{
  "attn_scale": 0.181,
  "tie_embeddings": false,
  "init": "normal",
  "lr_head": 0.00656,
  "warmup_steps": 0,
  "doc_mask": true,
  "train_tokens": 529200000,
  "steps": 8075
}
MLP neurons of a small language model. Each row is named by its layer, matrix (gate and up: input weights) and neuron, and shows model dimensions 16-143. Each number is 128 + 32 x the weight over its row's rms, rounded and kept within 0 to 255. A neuron's up and down rows have the sign that makes its largest values positive.
After each neuron's rows, "fires on" lists the tokens most often at its 100 highest values on Wikipedia text that the model never trained on. A number after a token or word is its count.

L9.gate82 [120 160 150 163 170  68 160 119 143 166 113 117 137 122 182 128 166 122 110 124 101 128 179  89 187 138 147 110  84 102 174 171 112 135 100 138 123 139 123 128 100 126 134 150 124 124  82  80 131 141 120 145 144 123  93 161  85 118  49 130  97  56 136 129 163 128 156 182 145  88 164 105 104 158  78 111 127 208  92 101 131 160 151 151  99 146  62 151 166 158 164 127 151 121 150 176 102 110 166 127 165  78 116 124 115 105 104 150 134 173 121 107 107 146 129 141 112 104 102 114 151  44 169 124  84 115  97 113]
L9.up82 [130 171 143  75 187  76 211 138 113 107 165 132 132 104  96 111 137 169 203 128 148  73 191 115  90  93 163 120  49  71  89 206  83 140  70 103  81 159  63 151 138 157 145 123 171 142  80 165 133 124  91 140 107 178 121  78 142 138 130 139 144 135 146 159 124 171 200 136 127 137 132 106  68 133 120 127 127  89 117  81 127 107 117 135 115 153 146 154 153 162 104 116 119 117 142 155 128 114 131 118 144  91 116 104 126 139 121 198 112 147 135 148 108 175 100  77 156 142 139 130  97 104 126 100 165 139 133 181]
fires on: "," 57, "th" 6, " and" 4

L10.gate471 [ 94 129 171 145 143 115 188 183 154 134 185 132 124 149 142 132  85 127  91 155 155 124 115  92 134 116 177  94 118 112 136 186 129 111 176 113 121 155 127 165 128 151 160 138  78 117  90 141 137 125 135 121  70 127 112 173 131  96 173 113 156 158 134  93 109 174 169 126 125 154 125 188 157 147 158 131  49 142 127  86  85 143 162 131  35 154 174 117 149 169  57 133 157  97 186 117  99 142 103 147 100  88 182  71 180 136 180  81 133  94  94  85 123 145 148 170 158 159 150 202  44  86 132  95 141 166  88 111]
L10.up471 [120  90 160 106 155 117 127 102  76 174  91 107 134 163 108 109  99 164  91 152 111 126 104  97 182 136 222 115 146 168 154 133 119 126 149 120 169 134 163 150 103  54 126 131  58  89 132 146 178 136  95 130  84 153 157 122 185 140  82 105 140 113 144 131 136 164  96 124 155 158 153 141 112 134 182  89 101 128 173 108 102 166 130 112 131  40  81  67 102  72 151 131 114 104 153 120 185  82 180 149 119 160 104  91 186 115  94 135  94 114 113 118 143 126 116 111  88 122  88 120 132 119 167  89  99 115  92 132]
fires on: "p" 19, " (" 17, " –" 13, " to" 11, "," 10, "iv" 5

L5.gate577 [127  65 131 105 111 140 109  95 133 136 104 100 160 128 107 157  48 135  60  85 116  93 105 126  93 176 165 125  96 168 118  83 110 185 145 138  63 146 131 144 132 153 127  79 150 106 130  98 118 156 131 131 115 118 103 166 109 120 124  89 111 116 101  73 110 139 119 103 135 136  96 113  98 144 153 175 125 114 114 152 161 163 164 120 130 112 183 114 129 160 146  96  99 118 156 214  81 149 145 110 188  97 125 169 137 167 133 154 121 119 184 122 143 135 145 125 139 136 168 132 122 164  72 132 173 123 151 117]
L5.up577 [153 110 145 143 167  96 147 169  98 147 147 105 111 122  99  73  94 123 106 105 209 158 118 101 144 147 122 170 141 145 120  93 177 125 185  86  98 139 195 172 137 179 105 148 130  86 112 152  96 102 108 137 122 150 135 204 142 135 129  95  73 165 182 109 135 173 153 132 116 149 101 134  83  90 140 155 134  64 167 160 139 141 117 128 121 141  53 151 102  99 112 107 138 127  91 103  60 147  92 189 144  84 147  97 131  61 106 170 113 207 125 166  69 162 123 145 141 162 161 148  98 137  10 177 133 115 150 143]
fires on: " ag" 20, "erg" 14, "ag" 14, "arg" 8, "g" 8, "urg" 6

L9.gate74 [168 135 155  77 141 134 118 113 118 122 185 126 216 100 141 101 165 107 109  88  93 187 167  92 154 115 137 149 141 111 136 106 138 165  87 143  76 117 117 187 107 150 159 104 175 102 104  74 126 135 116  77 123 143 120 246 118 132 111 137 144 144 119 136 113 159 173 126 189 133 128 186 115 145  71 125 145 149 159 116 158 164  81 171 138  99 121  56 163  86 195 118 100  91 160 200 115 108 167  96 161 102 118  99  94 115 120 122 145  88 109 126 102 132  86 156 136 149  81 140 177 110  70 101 111 159 129 128]
L9.up74 [ 84 102 104 128 127  94 117 148 153  57 143 174 127 137 110 122 139  74  89 127 176 105 104 120 104 172 150 159 161  79 148  56 182 105 120 110  80 118  73 122  94 206 128 139 143 119 125 143 142 118 136 103 182 165  87 112  85 113 172 146  74  90 122 117 174 134 143 170 149 143 157 182 114 154  94 131  96 179 127  92 188 132 129 141 118 133 136 139 155  84 133 160 152 183 105 146 146 116 169 141 139 100 139 154 119 113 131 132 177  99 132 109 159  97 115  93  99 166 120 149 197 101 108  58  83  86 164 129]
fires on: "ia" 16, "a" 14, "ie" 11, "ne" 6, "n" 5, "ina" 5

L10.gate71 [160 165 140 141  90  93 157 137 101 147 119 148 100 133 145 171  93 116 101 115 147 154 127 141 194  92 183 155 102 134 172 108 139  96 110 212 147 178  73 115 106 147 142 159 144 201  52 106 158 131 161  69 119 144 144 158 105 114 149 159 192  83 123 137 153 133 108 159 111 116 193 158 122 143  99 173 116 143 194 136 114 213 175 128  97 114 109 137 204 204 158 182 171 119 139  93 103  88 163 129 152 149 160  90 147 187 111 177 135  67 139 189 169 139 104 101 124 102 164 120  65 179 118 127 144 136 126 110]
L10.up71 [120 171 102 120 216  92 192 136 105 145 116 156 111 138 159 123 120 110 110  63 142 124 190 154 181 121 134  76 122 136 121 140  82  98  84 145 133 175  73 178 126  99 120  91 152 141  73 142 186 115 147 148  97 145  99 175 135 112  99 110 176  99 143 167 124 142 166 127 115 101 162 135 144 145 105 115  94 129 138 130 157 155 137 120 114  93  87  73 157 139 139 124  85  92 144  97 141  66 138  76 166  88  83 117 176 179 110 161 101 110 144 152 109 117 148 157 146 125 143 124 134 189 109 137 158 158  91 170]
fires on: "," 50, " that" 39

L7.gate164 [133 150 131 104  91 138 135  93 137 105 100 123 127 117 127 143 131 175 135 135 155 137 165  92 166 153 118  76 127 178 114 151 163 139 148 124 111 133  92 134 162 119 178 144 169 153  44 145 129 126 181  91 137 121 108  86 166 110  69  89 119 104 117 217 146 111 127 180 167 111 145 134 154 163 145 113  18 143 134 134  99 165 112 108 149 133 100 149 159 172 119 195 119 137 197 125 134  99  97 103 147  69 142 131 140 136 134 124  93 115 118 111 186  67 158  65 126 157 114 148 145 187  73 114 146 138  99 113]
L7.up164 [ 75 191 183 140 138 124 108 119 125 137 142 148 144 171 121 109 128  60 221  85 149 121 119  93 130 136  81 125 194 149  83 107 157 112 121  85 122 124  68  97 109 181 125 155 147 142 146 172 158 118 151  77 145 153 170 161 116 124  90  82 124 105  83 137 164 149 131 135 172 164 139  89 187 162 120 144 152 130  83 101 182 120 115 123  90 137 123 122 179 168 112 197 138 122 123  93 145  82 144 113 203 152 132 141 131 109 115 130  79 120 137 127 105 100  94 113 101 160 167 108  63 218  97 178 158  92 126 153]
fires on: "T" 16, "st" 14, "," 11, "cl" 8, "ch" 8, "ian" 7

L11.gate594 [122 128 119 149 114 133 145  79 107 118 152  98  98 108  53 124 145 154 152 143  81 135 146 130 132 116 141  86 111 145 116 161 148 171 127 136 109 118 167 133 148 114 111 134  41  96 136 132  59 108 105 188 165 112 125  80  96 109 111 154 163  94 158 152 194 145 165 144 125 158 182 170 142 118 124 171  69  83  90 153 101 133 136 122 168 148 158  99 108 187 141 118 185 142 154 154 116 119  95  67  69  82 139  75 155 147 209  96 147 155 152 137 186 138 196 115 132 146 146  90 103 123 111 105 127 123 124 106]
L11.up594 [136 102 121 114  95 118 146 144 190 137 140 156 115 160  94  97 119  63 149 155 111 106  92 101 129 116 145 152 146 180 113 108 171 153 124 117 121 137 126 108 162  74 104 115 107 155  91 137 126 155 116 146 167 131 120 156 117 138 150 155 145 150 101 198 169  75 130 134 172 127 143 108 145 163 141 136  77 140  93 121 138  82 181  82 163  71  78 173 115 161 137 162 149 132 166 141 130  84 135 120 121  92 115 132  77 100 101 111  60 165 150 132 170  79 165  68 126 117 119 147  90  88 163 129 112 157 126 135]
fires on: " p" 48, " P" 20, "ack" 6, " man" 4

L11.gate387 [116  90 174 138  86 119 184 122  92 159 134 151  93 137 168 173 157  81 132  81 152 189  99 132 111 155 136  98  85 106  73 166 128  58 204 140 118 128  76 136  87  90 159  98 134  88 124 112 125 116 108  75 125 103 132 130 118 114 112 131 116 155 173 119 116  90 110 156  80  66 125 143  82 151 137 153 104 106  98 133 193 133 133 147 118 117 148 127 104 148 129 163 154 122 124  46 141 146  91 118 158 114 133  91 115 178 129  95 150 146 138 139 144 153 132  87  90  86  77 192 117 118  76 126 141 145  83  48]
L11.up387 [134 127 131 132 135 133 201 114  92 155 148  88  96  70  94 148 112 146 133 125 122 126 105  89  89 144 173  76 132 102 125 141 173  85 111  90 148  98 159 154 150  68 110 105 107 157 133 139 137 134 163  97 107 157 101 131 123 141 158  91 153  24 103 164 111 153  84 157 126 110 121 132  80 156 145 133 130  92 102  59  96 125 158  98 103 110  83  99 134 131 137 200  82 101 135 137 125 120 143 115 136 188 127 156 145 199 107 178  57  62 141 136 129 103 163 168 131 166 147 127 103  93 166 149 114 146 111  99]
fires on: "," 61, ")," 5, "ur" 4, " prom" 4, "h" 4

L7.gate233 [140  96 116 108 144 169 141 147 116  82 126  66 165 157  81 114 125 117 111  72  89 122 124 129 110 125 136 137 150 147 154 182 107 144  82 180 154 184 117  65 154 126  90 124 131 147 146 129  71 137 154 128 166  36  57 129 113 146 116 141 141 158  97 110 164 162  61 104  80 120 129 182  74 116 130 120  91  79 143 151 105 134 125 174  83 111 120 132 115 128  78 152  48 146  86 152 200 115  93  82 127 144  85 161 129 154 133  96 116 187 151 107 169  62 174 166 147 166  73  78 102  79 149 125 100 119  68 149]
L7.up233 [129  59 130 148 134 150 162 142 134  72 109  99 163 158  95 145 136 151 139 101 119 160 150 179  80  83 123 139 157 144 123 194 120 140 128 156 182 200  73 147 183  92 118 122 133 112 175 133 129 141 150 111 105  95  26 148 149 148  73  74 168 128  80  73 128 185  63 120 115  99 137 157  85 104 126 142  85 106 112 179 111 172  94 138 153 123 147 139 125 154 105 148  97  93 115 175 123 110 132 146 106 168 118 148 145 163 147 131 109 172 152 106 104  93 185  93 124 156 135 113 174 106 172 148 138 134 147 134]
fires on: ".\n\n" 57, "0" 38

L6.gate286 [109 105  96 119 120 114 129 116  57 131 102 157 154 130  59 117  94  86  89  91 148  79 141 150 109 120 131 148 151  93 161 171 106 136  96 167 180 103 160 144  82 131 128 108 112 144 152 138 123 186 149 107 143 144  98 108  94 150 106 103 166 116 184 171  84 148  91 135 129 171  96 175 137  91 204 176 151  93 127 170 149 117 142 100 143 138  86 102 145 112 101 135 132  97 173  93 115 130 122  99 103  74 145 123 102 144 153 107 115 126 133 112 187 140  91  33  88 159  71 171  90  33 128 107 130  69 129 121]
L6.up286 [115 179 135  82 119 113 145 111  33 157 171 191 117 123  91 107 142  81 109  99 150 180 103 174 101 163 121 107 187 139 153 136 120  92  90  73 124 100 127 161 140 105 139  97  83 177 129 100 105 129 174  84 109  88  96 143 159  99 171 148 146 185  99 180 114 148 131  92 148 121 159 106 169 175 128 155 189  84  93  95 107 127 141 185 143 195 171 162  96  83 146 102 138 116 101 128  84  94 165 107 131 161 166 142 108 149 131 117 122 166 112 118 116 138 106 130 115 121 109 127  94 117 150  90 158 119 144 162]
fires on: "g" 14, "st" 13, "s" 11, "f" 10, "ö" 7

L11.gate80 [140  71 192 136 130 133  93 124 142 144  99 137 129 101 148 132 139 145 142 154 133 125 139 175  96 125 165 137 129 158  98  97 103 163 179 131  75 128  77 120 126  73 131 109 143 127 146 124  83 133 147 163 104 108 127  90 110 117  96 157 169  72 132 155 131 103  96  76 171 104 120 190 154 118 111 159 114 172 119 150 116  66  94 150 103  94 122  70 139 145  89  89 131  91  73  72 175 107 122 140 206 154 195 105  51 123 120 187  88 132  73  68 172 131 140 146  80 136  89 119 115 153 149 108 140 138  93 153]
L11.up80 [139 169 124 124 131  88 124 135 133 114 120  85  87  67 128 127 176 113  89 104 129  74 105 173 166  66 134  58 102 149 136 164 101 195 138  60 135 131  87 121 147 113  76  66 113  96 162 131  79  63 140  98 135 123 129  87 101 136 160 126  68  91 155 107 118 151 148 102 114 131 124  76 134 111 159 127 122  55 131 138 163 120 144 129 126 184 117 133  94 119 157 111  92 178  92 146 150 161 142 102 143 180 113 131 134 121 203 103 142 150  78  86 123 118 133 144 109  63 105  95 156 170  85 139  91  88  72 161]
fires on: "r" 35, " G" 17, "é" 5, "G" 4, "g" 4, "A" 4

L11.gate535 [117 146 162 130  75 172 129 122 123 120 128 200 110 123 144  86 117  35 159  95 141 108 184  78 155 171  64 151  82  95 133 125 122 193 117 104 134  83 116 173 140 131 140 137 188 145 157 167 139  95 151 206  87 146 132  68 136  85 113 137 134 162 143 201 111 145  80 167 142  98 128 162 176 141 150  88 154 101  94  98 115 193 117 105 130 175  88 148 117 181  96  74 117 115 123 166 127 105  59  99  85 154 112  87 116  88 149  90  70 127 166 155 163 161 156 199  80  98 130 107 105 123 100 160 117 114 114 171]
L11.up535 [123 150 134 166 138 109 122  90  90 110 115 155 129 175  92 144 112 185 126  86  96 171 179 147 154 137 130 118 104 120 150  77 105 126 118 183 160  99 104 110 135 104 124 158 161  94 138 157 118 165  95  96 114 124  63 109 121  93 105  67  61 155 166  47 177 103 172 145 115 157 143 173  80 116 112  97 157 116 161 146  62 147  95 100 155 174 141 154  80  78 134 125 140 153  65 119 112 201 138  86  89 173  94 152 100 161 152 154 122  97 203 142 143 149 159 149 114 133  76 112  84  99 122 157 149 142 137 139]
fires on: " c" 33, " co" 10, " C" 6, "ed" 6, "is" 6

L6.gate264 [109  93 135 159 115  96  91 214 115 191 150 151 147 130 114 118 126  97 110 104 137 119 179 127 148 138 121 165 157 144 113 111 181 141 164 154 123 143  61 153 161 142 152  99 124  96  77  97 159 121 155 158 133 146 182 133  90 156 141 118  92  99 168 148 166 114 105  84 108 110 182 175 142 113 121 195 132  97 101 117  87 156 103  86 128 121 116  95  98 170 135 107 124 170 127 118 154 114 121 161  88 166  97 153  92  88 214 176  74 162 158 178 137 105 173 157 145 115 143 114 126 109 110 143 170 148 127 136]
L6.up264 [160 105 180  84  64 144 134 169  93 121 104 160 124 118 115 151 141  93 118 101 209 168 116 135 187  97 158 173 111 163 141 150  83 142 148 168 152 105 167  85 114 166  84 129 138 117 137 107 110 135 119 122  59 104 101 143  74 182 133 161 107  62 131  91 145 115  84 167 119 118  88 142 123 122  56  95 133 132  74  85 163 146 145  58  94 148 175 119  83 173 165 171 142 137 157 120  87 157 124 136 168 117 150 132  97 111 172 116 194 145 145 116 161 190 111 134 109 154 168 127 110 108 128 104 134 146  73 152]
fires on: "0" 22, " and" 13, "9" 8, "com" 6, " |" 6, " '" 5

L6.gate553 [120 156 121 141 109 100 120 182 174 117 132  95 108 132  54 146 144 134 125 133 125 186 115 128 149 117 167 152 129 181 142 137 136 134 130 140 219 170  64 108  72 107  91 127 140 106 117  94 184 134 131 123 134 181 129 143 113 139 125  86 125 166 131 108 121 137 202  98 135 169 137 167 139  97 142  79  76  95  90 143 192  67 121 161 187 113 167 105 115 132 174 128 125 127 124 146  89  65 143 101  98 112 189 111 131 102  78 154 165 134 131  86 117 144  94 159 160 112 171  93 139 121  52 131 123 133  93 108]
L6.up553 [109 147 129 118 134 142  97 113 149 100  80 163  96 121 101 184 103 106  59 135 125 119 123 169 121 115 157  94 124 121 113 133 105 138 119 163 110 159  56  93 122 153 167 107 194  70  99  73 131 158 127 112 135 164  93 152 148  81  92 119 118  89 134  98  69 100 137  79  96 125 143 166  85 143 154 102  60 109  72 137 171  90 115 133 154 157 162 121  85  80 126 150 153  81 137  95 143  90 134 103 164  21 166 111 177 134 165 137 181 112 130 174 121 126 108 141 147 122 113 116  70  75  87 113 138  99 158  81]
fires on: "ur" 14, "ip" 13, "un" 11, " camp" 10, "eth" 9, " School" 8

L2.gate667 [174 173 165 151  99  89  89 154 154  96 145 147 113 152 175 156 139 132  92 185  81 119 133 146 138 171  80 136 115 167  87 133 103 185 113  84 133 130  86 126  89 113 132 179 136 121  75 106 117 172 154 127 160 118 191 138 142 144 122 125 177 108 115  80  78  84 126  91 148  73  88 178 119 193 177 128  97 119 147  98 159 102 125 109 175 128 130 137 124 175 144 106 140 117 169 115 116 168 171 107  83 104 171 130 109 162 108 148 136 129 170  82 131 121 131 130 126 149 103 115  81 129 102 159  87  85 109 154]
L2.up667 [127 168 147 195 175 106 136 176 167 150  87  89 115 124 155 134 116 112  77 155  97 196 124 167 132 106 111 109  96 196  74 132  84 164 149 132 124 138  75 124 132 111 108 146 149 102 120 133 139 147 172  40 145 136 171 106 137  53 102 137 133 124  92  94  94 105 131 166  87 100  78 156 144  91 157 111  83 123 171  77 136 103 193 100 215 147 158 147 141 146 144 131 127  87 122 122 212 156 126  63 136 136 114 143 104 164 128 117 104 114 145  92 111 151 111 134 136 181 137 113 108 151 107 151 102  77 130 145]
fires on: "ip" 30, "'" 29, "un" 11, " Sun" 8, "ic" 7, "is" 5

L6.gate128 [125 134 172 122 117 168 128 138 156  81 113 153 133 125 139 126 192 106 149 106  93  80 131 161 174 153 171 151 111 114 102 132 134 179 113  71 158 166 115 157  55 156 106 143 151  91 180 169 118 156 116 119 173 192 181 155 112 104 129 113 124 100 115 171  99 137 135  99 114 112 128  79 136  95 135 106 120 129  86 150  99 122  83 122 112  80 136 142 164 113 120 157  86 179 106  67 167 118 136 133 102 110 139  88  87 124 102 138 102 160 118 124 140  93 174 134  90 137 113  75 152 124 149 120 110  63 128 126]
L6.up128 [ 61 117 109 149 132 169 125 155 191 138 114 161 173 107 126 130 139  81  97 137 131 161  53  84  93 105 129 107 169 129  92 129 162 164  98 100 106 136 120 106 104 105 175 140  92 121 144 126 142 143 126 132 161  85 175 167  92 101 123  61 152  73 135  78 173 127  73  89 117 132 120 127 107  93 165 214 108 126 111 111  97 121 130 145 114  92  70 126 152 170 110 126 147 124 128 115  58  96  75 133 178 166 108 158 136 126 157 133 171 139 124 125 148  73 140 178  97 122  71 164 138 107 115 125 118 121 135 114]
fires on: "cted" 13, "\"" 13, "ed" 8, "od" 8, " Preceded" 5, "ited" 4

L11.gate253 [189 108 153 178  81 153 165  96 136 163 121 157  97 128 204 144 183 122 196 160 151 115 109 146 165 119  96  91 108 164 116 109 127  92 113 183 139  90 128 145 129  92  90 112 157 125  38 126 134 115 168 160 124 113 182 149 110  99 104 114 127 131  98 145 131 141 150 144 164 134 125 143 170  91  90 152  72  69  97 115 148 112  83 104 170  68 211 107 130 131 118 140 133 160 193 116 123 168 211 121  97 124 121 126 105 147 205 117 140 148 131 134 113 153 108 105 126  80 104 145 126 120 119 112 127 170 159 110]
L11.up253 [199 167  98 137 141  74 138  85 111  93  90 102 131 130 161 134  52 123 145 102 136 132 137 130 207 126  61 117 132 128 134  99  90 142 138  59 156 124 109 121 131 147 172 124 156 142 101  93 113 118 143 177 158  98  84 160 136 131 138 121 112 127 135 126  77  41  94 112 141 154 201 172 156 129 142 160 137 120 122 102 126  95  59 133 193 158 116  90 123  92 103  99 160  97 178 150 156 139 193  71 137 129 156  98 121 198 163 101  77 176 100 164 117  93 112 114 132  86 160  62 194  91 120  94 146 156  85 117]
fires on: " g" 27, " reg" 18, " ar" 12

L7.gate637 [190  97 148 142 131 198 153  63 164 135  75 106 143 149 102 138 146 163 144 120 155 156 174 169  77 125 136 101 124 141 128 178  74 148 131 136 140 179 163  60 176 137  72 126 149 147 150  99 115 171 153 121 153 121  40 153 102  92  98 109 154 137  87 134 161 138 124 106 139 157 131 139  58 116 118 104 121 106 174 169 106 160  74 168 115 128  96 142 120 104  99 141 118 124 115 174 157 109 133 143 149 143 146 168 123 158 132  99 136 168 189  66 145  73 175 136 165 167 102 169 135 140 121 133 138 173  95 120]
L7.up637 [ 84 100 220  73 107 103 121 148 138  74 141  74 159 171  92 162 128  86 132  93 131 159 131 142  81 158 141 120 105 173 181 142 157 111 117 156 137 151 122  63 146 157 106 155 148 110 168 161 116 114 148 140 107 130  88 167 130 133 117 101  88 133  92 103 186 183 116 120 152 187 111 101  94 113 181 175 107 101 108 128 145 129 130 129 131 129  77  91  70 180  88 207  80 171  77 168 138 151 163 163 118 122 128 129 195 148 156 161 137 173 132 111 127 134 114 103 194 145  87 129 123 111 129  87  95 111 101  98]
fires on: ".\n\n" 91, ".\"\n\n" 4

L7.gate409 [119  75 145 114  87 196 154 117 143 128 132  68 131 104 119 124 153 110 107 114  89 158 148 118  63 117 149 141 107 200 204 169  78 132 126 146 155 148 225 102 121 161 130 159 167 123 155 112  94 150 170  67 167  68  66 136 177 124 116 129  81 148  93 104 122 204 119 143 117 103 112 132  73 101  94  71 103 119 154 172 118 167 115 168  90  92  98 150 118 177  95 154  95 124 155 173 162 109 140  64 133  93 124 119 166 132 127 123 130 154 171  84 112  57 141 152 134 159 107 124  72 123 157  85  53 104  95 169]
L7.up409 [124 108 132 124  92 100 153 127 183 188 129  90 169 118 107 131 102 112  67 141  71 146 107 186  86  97 133 162 146 130 161 184 131  75  99 195 135 157 149 117 178  97  73 163  93 130 190 109  96 119 142  58 168  78  65 135 159 108 152 116 125 155  92 118 158 140 122 118 132 156 110 122  76  65 128 133 120 119 147 125 143 154 113 125 133 101 110  66 105 145 118 166  96 159  81 178 195 104 115 143 127 138 126 102 131 164 121 146 110 161 151  90 160  83 176 108 148 208 103  65 151 118 128 112  80 105 144  84]
fires on: ".\n\n" 92, ".\"\n\n" 4

L5.gate490 [161  74 157 138 135 161 120 182 193 145  65 125  66 113  65 102 158  93 153 109 141 162 136 140 136 118 139 145 156 159 109 105 170 174 190 120 132 161 115  91 143 141 138 105 159 136 130 171 160 102  78 127 161  87 115 152 189 130  92  62 156 149 120 139 150  77 128 129 170  95 133 155 137 153 149 166  80 173 127 149 173 108 132  52 155 105 169 170  93 159 102  84 121 168 124 166 167 118 153 167 152 125 159  98 128 175 109 169 174 119 123 170 101 116 139 116 127 177 119 165  78  82 136 145 144 123 117 114]
L5.up490 [180  67 117 143 161  50 164  96 100 143  99 143 107 160 145 112  60  87 157 120 142 120  96 133  75 160 142 126 115 107 145 113 107  78 149 124  98 120  61 132 187 122 147 104 172 113 134 206 125 141  49 130 124  97 136 172 116 168 141 103 104 122 173 180 103 176 173 105 120 133 104 193  80 106  98 151  96 142 114 179 179 154 122 151 181  71 131 123 160 152 155 135 113  98 133 133  79 152 102 179 134 137 107  72  74 109  99 101 127 117 161 153 144 111 116 193 117 155 104 111  72 123 109 113 171 148 162 105]
fires on: "-" 30, "g" 23, " ag" 16, "fer" 5, ")," 4, "ug" 4

L10.gate26 [168  98  69  93  87 113 153 112 141 165 137 167 137 133 104  72 112 136 142 162 123 108 145 174 128  60 143  65 143 124 151 109 114  43 133 144  74 135 149 131 161 134 138 104 100 181  97 179 118  74 132 128 136 118  99 139 103 151 110 122 153 117 141 145 127 113 132 190  82  88 160 183  64 106 175  95 129 110 119 124 125 141 109 122  74 123  93  95  94 168 148 121  82 106 124 104  75 129 180 156 123 166 124 111 113  75 141 135 146 157 154 103 151  81 127 146 100 132 200 119 166 113 138 112 131 184 179  91]
L10.up26 [149 194 156  97 120 118 111  87 141 113 179 105 152  98 153 169  98 115 104 141 143  77 142 186  77 112 173 100 155 121 125 158  84  72 139  65  77  95  62  47 126 109 154 100 154  87  88 165 118 137 185 149 127 112  77  97 116 157  87 117 126 149  87 123 205 107 121 182  85  94  82 142 172 138 180  71 106 130 123  94 112 129 102 122 158 124 110 152 179  66  90  93 119 161 160 187 105  97 151  91 171 136 173 128 165 187 141 185 192  94 156 144  97 147 110 122 158  59 144 102  94 119 120 110 182 148 154 170]
fires on: "." 50, " in" 12, "\n" 10, " exper" 4, " sc" 4, "," 4

L6.gate539 [147  85 106 149 128 155 107 116 126 182 118 157  80  97 123  79 157 116  65  83 104 160 112  86 142 147 120 145 146  84 123  96 146 127  96 110  99 128 123 134 165 153 166  71 112  99  68  97 149 144 123 160 112 165 133 150 111 109 102  88  69 141 145 155 138 155  98 118  44 111 141 161  80 139  95 164 170 129 107 158 118 146 128 122 101 132  94 154 119  63 158 133 158 108 120 151  94 130 133 150 153 121 111 168 101  86  92  91 150 161 101  87 105 129 195 179  88 148 140 106 132 155 153 106 107 114 122 149]
L6.up539 [ 90  99 129 142 103  62 192  85 121 124 102  95 116  94 164 145 124 100 105  58 124 107 156 118 128 109 130 173 162  93 175 175  90 152 116 175 185 107 153 163 108 125 179 124 104 129 159 147 153 112 150 123  66 142 118 144 104 131 108 111 106  99 111 142  94 137  95 103  90 127 163 136 158 106 151 140 115 100 138 143 136 132  95  83 128 164 120 135 139 164 110 139 136  95 201 105 102  99 121 115 150 153 162 130  30 151 150  90 187 108 101  95  82 136 123  82  83 108 112 112 109 144 157  87  89 105 101 180]
fires on: " |" 30, "0" 17, "ot" 12, "or" 7, "ov" 7

L7.gate218 [ 89  49 158  88 103 152 124 121 123 144 110  67 138 160 100 196  72  92 129  93 129 124 144 129 122 127 130  87 180 134 136 211 117 120 111 119 190 148 210 141 147  90 117  98 100 129 111 103  59 129 117 105 132 105  77 136 115 128 163 128 127 177  83 143 151 133  75 128 166 163 196 121  94 129 115  91 132 134 142 133  80 162 145 119 132 121 152 178 126 152  79 145 101 234 132 184 117 117 123 131 154 155 127 147 136 121 107 135 138 119 179 124  74  49 143  92 118 159 117  83 110 159 142 133  73 149  74 103]
L7.up218 [157 111 168  64 166  93 146 117 147  97 137 117 112 122 131 137 142  94 126 111 139 163 165 144  78 149 185 127 153 141 146 154 115 142  77 153 164 151  80  45 190 105  83 157 135 191 157 106 135  79 139  83 135  89  67 132 136  79 134 156  92 106  49 141 149 174 133 106  78 160 157 141 108 110 133 121 120 118 160 169 147 127 105 174  59 143  77 118 109 146 117 136 108  70 150 197 156 123 113 143 104 129 142 109 139 157 109 152 118 119 110 105 103  68 140  96 151 161 108 151 146 117 113 144  85 103 165 138]
fires on: ".\n\n" 59, "0" 11, "1" 6, "9" 6, ".\"\n\n" 6, "2" 5

L2.gate267 [125 131 114 125 106 149 176 134 148 117 130 146  95 129 153 103  96 125 127 169 114  92 212 153  63 155 113 143 180  78 120 132 118 112 123 103 103 134 143 108 134  98 113 110  82 111 116 150 142  99 129 180 102  92  91 174 150 160 123 117  76 115 120  67 168  85  93 150 131 147 219 132 145  68 138 132 112 145 134 121 121  55  86 106  77 106 150 134 111 171 123 138 128 117  79  84 109 140 131 174  79  83  98 166 162 123 148 138 122 151 143 122 151  49 108 179 126 198 153 101 137 124 151 115  95 127 100 101]
L2.up267 [168 209 120 205 151 133 158 138 128 149 100 104 118  81 126 156 140 134 132 112 123 103 127 124  75 120 101 145 110 169 135 153 101  83 150 135 107 118 132 111 108 152 153 142 169 145  84 191 132 171  96  99 178 109 147 119 130 124 142 117 111  94 158 105 182  62 137 166 175 129 143 174 103 132 116 111 131 107 108 140 132  69 133  81  39 155 157 132  46  94 120 155 134 136 139 120 103 157  93 187 113  83 108  89  89 142 201 166 149  96 157 149 137 108 147 116 147 105  94 167 117 103 162 137 104  99 127  82]
fires on: " by" 65, " By" 21, "y" 5, "imes" 4

L11.gate532 [110 109 121 133 149  91 136  87  75 121 174 104  76 124 173  75  64 164 143 135  75 120 111 162  99 146 114 156 148 105 133 108 194  92 135 149  91 180 119  81 123 119 113 116  49  78 136  86 109 134 126 125 119 102 155  70 110 145  80 135  79 113 124 160 142 131 100  91 172  95 115 133 105 104 149  98 111 161 133 161 133 140 118 118 131  86 154 122  89 101 118 137 101 116 104 172 162 145 128 111 101 141 109  32 159 145 132 132 120 115 145 168 145 133 121  79  69 160 123  62  62 133 122 110  89 126  72 165]
L11.up532 [140 144 133 125 220  96 191 110 102 115 139 180  95  98 230 178  53  88 117 136 157  79 161 183  59  94 168 149 142  93 137 101 132 129 123 122  82 180 152  88 164 144 105 147 146 136 158 128 107  97 124 174  91 137 143  61 127 188 130  95  85 102 178 135  81 131  99  94 131 115 179 158 182 132 204 176 128  86 141 113 132  84 131 137 121 155 133 174  85  97 171 132 107 114 124 120 142 156 157 107 128  89 149  90 133 122 116 115  86 175 116 127 147 149 163 120 137  98 112  92  94 178 103 159 111 104 103 127]
fires on: "G" 34, " G" 31, " g" 28, "g" 5